Part of a small language model's weights.
Size: width 320, vocabulary 4096, 14.4M parameters.
Training: a variant of Adam for these matrices, 400M tokens, 6106 steps.
MLP neurons of a small language model. Each row is named by its layer, matrix (gate and up: input weights) and neuron, and shows model dimensions 128-319. Each number is 128 + 32 x the weight over its row's rms, rounded and kept within 0 to 255. Numbers have three digits each. A neuron's up and down rows have the sign that makes its largest values positive.
After each neuron's rows, "fires in" lists the words (lower case) most often at its 100 highest values on Wikipedia text that the model never trained on.

L2.gate378:114162119126123126128156105165119142081151126123076145117110158123112162132111101167212143143090113101125163150094143145155127105087118157136170117145107131131075113143148090113110148110152074130142119175054069118096146108127115189121111141096116139088038145113096176253126122126101115165141074147064109095197124103128173094080163093122116196125131119097139098089088114147083124143125075158175169109155100172142135083087053148103118119140182103144111161151088150125080118103130116121102145086122139135061169151134138181140135101134130112113163188099022123090120174103109188184
L2.up378:197125044071147141151132138130130125106144180098193079139186125176116128112081144122108110090131107062146119112130097153111139121099155102093105124067151132130118137175028199098144126158121134149145099169130172063097155128122114109100137092104153120122182090097126132074083134108130116160077136130134179152136096126136102103110194164106099163063138129158167164159146138161157114161108105110137113136154110175136177153066098138126167180039123140148182102131205086154081141138103114119128144101117109142093108095121152089203116188105095078139152123176185086130139118070097115206
fires in: "his", "again", "her", "hispanic", "herbert", "this"

L2.gate470:106151158128138088101112112120176153134142184093057186113123126090104102120080139080108111104085129096188095090150172120111119108155165120164068153136145128115147163086142108177145172125057126115160147084111105103159168180107149121130090095138110173162064106091076065125160155143142131111135115175102134117132057081193148109095115099169183182143162075129123135128174171140134133106143133103122087119148168139113142141110099092155150216096168137148148127180128123165138150069124123087040127160127159113156072129125129163094108192164155155107133107155158098165104128163149179146
L2.up470:159170147153135121148086202144150156100106147137111167114103133148107153071139130147122083063117154107129129163171142145110138159070229106132117037105175156169149104122132162073113170091135120139065164156083133118185126122144165147144150129164192141140143124098122142084152172215112142178033097118101133141114097127074108082128118093184111185154164087154131167138155079099101064141131122136124163151105114101133172105101151129101162135152128139133116117074116162073165076140131094088120109140128124094120069084181140153132099126188101197093156075104128109113149080116087068151
fires in: "known", "main", "mainly", "capacity"

L2.gate440:158155159099174151118151168147153117127137098110114171133152133116183172124115157119109082097175100138160097143132088160101119170120127108135088191141117163173099114131067147113098161091151115139068107094102096110115200135124149126111153141161143103167178095131097147172101087089081182112172021101107183139179054147157111145173115080108131132169111156145145081064111117076070072151084105151125171122091186077129195162110142118105086149147154113100140161173145167077108088089124100103192118113169140106126145130109131094161094134124137123080136142143115045113121127133086140115
L2.up440:138102130107129086116129102085187121110139096109149116172146151123208108108121153094113125127092146141174184172084147181111138081120117124122128101138145141037173182125128119149129133147063075105157069137157101099126142095124084077115137204158118137178160197153127109108115062159144121116122145154164140108151131100142099110147101091144164099158155174149080153089084100124216181100141140196090155167152140156142124174083148107127153135127069200094136069183115144112068116121132112165164142061107102085129147132148131141092084125116148108140120105120165149107139117091084168090
fires in: "he", "hearing", "she", "heard", "heating", "heidelberg"

L2.gate570:121160040133202130132135146152172152157106122137110140170152157140112112073043115114145114108143175173164129083202114165128126137075109096180152102167101096147166145101146148118127133131119154140138129155150081094103151149188127189161119139095164138110166135153197123126121129174101131139163081113147134097107147077174062140176170110132109166139174148074101168131115156196189151162113148141120100124119129092102093199158160171114073059060132170214121094093124154111099151135147192130157199184087095139079123142147130167080145138142131140142152081136138096103139104163082140115
L2.up570:120146091110144087113157093130144088170109106133108147138132150185161159096178107160136148077198178123160121085128130222077116084064074153122100186158142112113138108139231144178175129142108193149209116153105075094150173117143188149143085090140147131126101216087076071170116126151151104147130132140117122122090137110171128151144140151122196124111175150164158075100141173087148133084168107165167194086094129181160143103126152092116129079131127134165120094184169108163073086192071152097080149133075090127116130173152108146137142112128090152110107098201161126136233139128163182155
fires in: "including", "as", "include", "includes", "like"

L2.gate388:086153099119169134121153124143213105139086098147073123086178153140174153133120161157101113166155099145112092118196202134099066116104060161107137129166088129075126079095171055155175121122119128120155125133133069163120086150170128110117130232109119166156138115140124126096137048151083189161097162104089035102105143083188167148117150123115116061146119140143138103119119144077199174132158121144137164132167095120162115180159125132105161087096161115178113124194147153126136150090198141113161135179081101156133154171166077114140082144082161175132154137127113185093155147171103127198
L2.up388:150094120168099210126069115164131124117119093155129101073129192105149135158111095126168148172156180108146135111101169095071103129051136161116115091156211147104137145149135126180145116096076063180145143131069078126142122095163143103160122145094144109108198138124180126084151116091092113148132142171134154094109137136150095127115101084164149116166150151102115050114099116182167131144094156107107179077158093174124179140151129122177053115161106113209077125141119147156144064086140184115157088176077110157178069112172103162128153110125169168089139043097069086116182141138133162136
fires in: "including", "include", "includes", "for", "as"

L2.gate664:155109095169163121132111130122144169141107146113107142096190061130147141144073138128141108183128080160108127132114126103174105160132093056102118155176169154105199163124136155157130127127111132154104195140193080097152217113145089157202113137167125188127114109095125100167126126114086086117153074178110151158172111130067089149116131088080087106147162130071160087122093111174186089110147188119093156135141097013149082119101111112191078142107125102120103141173158084084172131081132118118119101158130141148158163162090076144121166084096130068147123131079098151135063114122094139151
L2.up664:118151126177096122116069151108164181083096128144131170123121138137116114111108146088131113139146164141218139107142161102131148112056097127146140100145179190135146168171120175146121099111179138166134135109120155084147096151107139142111109133116156114193066140109182132179121129216080050116128082154117191151156083100083096173182195142164124104172122155102109136072083186088105153146140147109146177163099138117126131126026217072138143154161108136148097062134139111098145106130120099123111132180184156169174126085169156154147079145146132141130149140145134078174143157132140112119
fires in: "general", "assistant", "is", "special", "officers", "generally"

L2.gate1122:174102125083201151126130117121150128080118180097111083147129146114155127106133154118169194147119111187126099145145148133111139148108084159130113063096124138159085149152110167122158168150187138152128097218128167096109119106129082187113148095152140193141099133113085183058101135141102121138087132110188165115128156124120095128180155096121126097112118081129147189123073164094193199135149133092095141107116162058076134168045077123074086143140139140160196051159180108105122127078162087123106170097143163063087113128118126115156130125172162158140114072086187088145063125134160152108
L2.up1122:123135150141135143131076157059078117127115138121114135165142132114076152150136076144125142096140112076120120114145066136178145141097123128170138118103113102104112106145155136090090093160126095194087127190142116141081109143138101134086108079097102094085129149128067135098108086098148088149072122053097106206160090122116132191093116110120155166060106177118106120088159162125144152155081147133122094189113108081134114124144072163135123098168159074132102159143129129119153173049180110152118083132110097113144190140084140100189188105133132142133110168147152114157143137136121141140
fires in: "one", "an"

L2.gate258:085157141139103121133093130165116137147117186124093093118141072146176208125150121119144179190084139060156151136127107161078110152164131138060143127186179207132138140132115147116098102059138115146104109149154129153136127110121123134065112091127163124165153100119118153112130161206182098198033082143076128127136140102148083142145101163109125098121129132180132184139066100111156183096143117134115084154144163144103108168132147202114095160069121148104140161138143102134100149085178141136113122122130135146146163094192132113135180139192100113186153118142155139082096061135114139092
L2.up258:121158124045102134069116121121136186101065142096128136158106082182140104138148089157124100145146103142106161180156195159084146177118164119104088126224087101080093171030181111106164124139147104167126132157115153160078088132088157117116166130142205122091136117138087136109075117140189100111064077126123125147160176160125090113088084130062144147136117207143145080147116149185155145198127137158175123136093157173060147098158136177144107138119117160049107113216160143163167117090096114081139124179088187122129128125141120072138184112168119150131166114165152192151138066167080158071
fires in: "years", "time", "changes", "results", "hours"

L2.gate819:127130131082109078130094160188161085169113049165128139100163127161050152139102130137117089095057148160154124107125146132170122152106117120083126147179151099142082137130095162145143158038118140166158197104146149162100123122117178172112122174052095131117153162135158052126147123062180125131118116088107187165137170174147103135112118134084100086124145157107121136151157064122115153056108145157111057121093141166151122180125123146127124115109107074124122149158108115103169113111188086155138133106183172095150134153131168102088081083132152110145184162087132131161182116150178139138
L2.up819:085084159172122139135094130154196148108164157107169120121122144078110155125113120172119156164130162187148127114165178169151094114197117089117079079078124109192129189127137098085147169114145123142120118044146112155077164146190090114142119172137043152162153123073094119137174112143104146151159141115075108108163082124148118081103139141159107128149089100108159141127120106142119157137142097121112069175134116231096104168088139078121177134163176066147093112150160087123109124111155175136153164102131097090134091158170183144147057146048128144186191161106091112108159111119193158124
fires in: "national", "state", "fighter", "public", "regional"

L2.gate1171:100138107141174056094120162128124086155133167063132138142122103146209140149131151138146086092036076101127034130086163152169111140128122139033105170070138156186142117130061126078160158134183095136165117062084146127102100132081164104069082152151126176143203134183109098169100097168167156168129099144080081131113101044187110192068140137105138159148176154137094142148129151144200108111140154167086145128047111117117131148140098124177102169081109164151105130116099105113114094120104122108134098099194151147130109122135157179140134072122125103123131152141169147157131146123152139144
L2.up1171:075194177116154159107148160108090197123098102123096128166142090160131114122101151117120151091182102149155100095143176093104152189102110110139120168092081067147076132114140126160191218134152113163098078066139103104147125134143144074176114108124133096113158089118164175117153124145173106132134123097107106115158116145106149137107107107151169101132120129099143099185147140051066092188112101166113138093165117095114096084152057165123144146141066161091145156119116080095157085081113128085123168144127144183087153106090197077118140144144149142113187112187132130197161128166123146095
fires in: "work", "works", "art", "images", "artists"

L2.gate675:151106188154122095175136152123173087116145191116102048139180087147096127105161190188160151146151147156130172108074127109163111120124081042109121156122158124146149128129147153125103151149158114110168143128124083142107095123173085157094117106124151096179081120077182106098126163186107119152133077126117118124119115124124131142155200177116180135143096139133089190122155098090138159122119085157105100173119114076178126154123099107160142076125123121124179109102148202106166108128173142174126153140202087138124178152104149156102106152154147088139092124069117066113084152112111149114
L2.up675:108105126121165089113156125088127072110117220095081153167134101084159093150128153077170123235122108127108126104132125205158128102068141172137191142077102169164138108105103105141132116065203094151133124180140141155147068131197083109158101102116134105077102136121107146104086118151117147172103122110152131146128158159141084130145163152082142127102186135132156100156093129129145076086134117117120173087090151133102058185124116095113127122102167178170109094173116114165127128126130108182074176141153121111126162137122072128126143173105146100112093112115150129162145144106093174133
fires in: "an"

L2.gate1117:158139128151175173105158170115141094099141132126108171125155102101133190157189196130087168117160171101147078097062096149135140192175121154197129143166129113099157126118130162146114147162164089181185129086119134132189126120194129076121137144126158129139127137096197126155140109132188127115072100109177138092104100021189111091076184087145101120128154111137143140126100098081068153099174119161092134161097105139127087179137087114069118137124114157160153141196127138124156134126131124118155163143117116088091110109158120149134158114109149088146141057130155054130165141108215148133
L2.up1117:095104113120151142140172136144113114101155170107171171052143160158115149118072141135108092155122125135092145102061137147124155149177119092119147131180121101077105122089161114173070086126121136147135078163128119114103102118145076119139138094139142144155111148119145174096165076139146127056121119160151162107111127125075132133092065180171127102139174135107126144113078181053056120100112094179179207128119081146160092160137091162109141163099143140134102119171103122088071107197122076153137141145101143174122164064154120115074123158119163077154143158162139137161149138101166130106
fires in: "she", "her"

L2.gate104:104059117127202088095172127127126151144099152116060131105097156091124097140182118125124155117189123125153152146093114124141129129139121169147173098117156114115107143103115152142161197100065085132173144136094146176150164136166152086133097109127144201165119155110119087141174097133085147060122159119118121139160120145103100119154100098114106108113121158139129161089101106166129084152134121171156139120150059126136177164161147147083107085132123150192122166118112157130130071137089111068118104201070132102120080107117131118085160175135083145090136125135072137197119121114130120172
L2.up104:107139114099105075112127127097092091171129133100120083100146131191160180106109112129134091134114088113113154106086114083160089118062154144155106136099107104117087131138111127099178150100149123108175182155190143069091064169116130025096150092157087120178140090145175108123124105108156112140074144103115142145187094136167050165159097085131109122166196135085092123127140147134158173151093139141213108119094116164109111163107118148123131114100132151147200178185059141122169095146081140089161159135127103108112067135170135145166085181115102204155115119165123175112191123093119124092
fires in: "which", "where", "what", "whom"

L2.gate996:139116090125093132151075096108139092124157084182063070145140122107104123102171145163173091123129095119183149114109100150113127160178107163094147128192109145176114089161113072088162126130107071141135191117121102170193147086133185085155133078084121163177150177152144097147099158118122125176098130200091128179111159130147135138116161145124148188142143111157164133135095147140124177116142095178201102109102100149104172112087165123145044095201094127136126068163120083134140114173130116102151124110147177108174198173137132157127141159138141098106086128149104130139164164138095179106
L2.up996:103073134168156137137108118104157107102092111148096114098129108124135153104068148140169099075096143101167110104160171073074161122179089075077129174155160094127116207093128134099177104105122122147090160172142182112159123137143144086096154051134215115196122191128112099195116171111165097151168138143115111167156164113118114127082126164138198140082086115130149136171120161138109177134127071115100082113097185086159149102109100171129184061148153110113155077110144094113137132185138153111115156153158173099107146133160151141097058124142092137128154082150108123108141156125139173107
fires in: "york", "american", "bbc", "tennis", "boston", "television"

L2.gate1187:102127197122144124148124076122088120144208091114148105197080201090110184109185120142140170148154140118177127161149109109160135172168156090085199113079125071124153127106136194117139155109132092171109110113067127054093085169109136177153100176103140170144129177108132142118068104117126143108062118126124105122182156104134154138136144110186158171132134135134099132138150093107131150138123136161099127114140112136123216148114042112128086147131072152152149125121141138081136162136088101118115113121142117088099100138127121045161108177120077132092150130077128079129208127133062166130
L2.up1187:126115149136083092066149155102082100140173130125113126158104128125039124101117106152146108111154112126096151144113128094139086108171052117130170133070149127154119151119103204130123099156170103153077070108085143088195105140194098095181104167117163136096149153149141125121096113114126117145165117155135180157165084117117089110099130127077087151093123142091125161137084138095145085132127152140107141112093142124156108121040134159125114191126134096158159124150141053089128184149150098202064083109165094125064179098118121096188091098145090103124117129109067107175115148066159123111
fires in: "what", "none", "why", "while", "whether", "whom"

L2.gate435:116119139133108126135107121140112149153147116199094126169191151111128087167160118131114121131158111179164181089162152216119149149150074152086147112106142095115112145140097133106174176047124069152153137086164144110117149123109168152091127177051120132123141211124114125084082079135043133147158087132167137149150134084169124130141151093111127113104067099144149144085129119172134104128077128072083151143127161161113066101136118154104156152177090134160159146117145135153187124186156114083112133113097167173133134164147139154165108123092169127126101180130170119144097201112099148098
L2.up435:138173140102132093128153124132154146215085153139103153096099145138155097175150173137167162068168191147120186127110107123183097108171075136159099108051206169093187118129166085140173107107146102163174099101159120135102093187097108097147089106150164147111138094141171083185126182125072123129131067125095131117171123110116125105126129117135131098129047114130210110138093191142148139143079094100107100181141150117098139097137073119126163099094143120208116178169131132153103161141058212124142125156124088152083077061128133125125144111142079140096074182127108166156090097139097172078
fires in: "fellow", "commander", "master", "assistant", "deputy", "former"

L2.gate363:104092168089102112119111112119130130144167133063103107098117181106097110123150164200115155155151095142124150198114145136126153121114125115123135158136090156103130115118134152146166121131108064158179085109114126115175117157139173141120159181090180132117143139125145109195122123137126174144132094074106076117182114036114119109159079121188123101140148148095117135164083131083197118094161180182027064161108146083183179111122131077110137095079094091111139146129116147119093154128138105175143134107149130131104157147124151075089135194114157150129114091119134120171121103151089145064
L2.up363:138138101180149153078110139169161115110159109097131152069140138091126107054117123174111110180148120143108198141079122123100148111121148150064141141174099152155140103089120121114134115126116114141114143204110114079116100117149168116147200145181189162125109113152181087160135235139098154153108107139127193136121162142081126099155105127161198100144140118126109164125127122119144139127134143149122146146145158142104138087113101067124103182157127115186170138139115120099121135114112161153124127121073097092043116074150121163171116102133072131068152084103065126111179159105111122148
fires in: "on", "until", "where", "upon"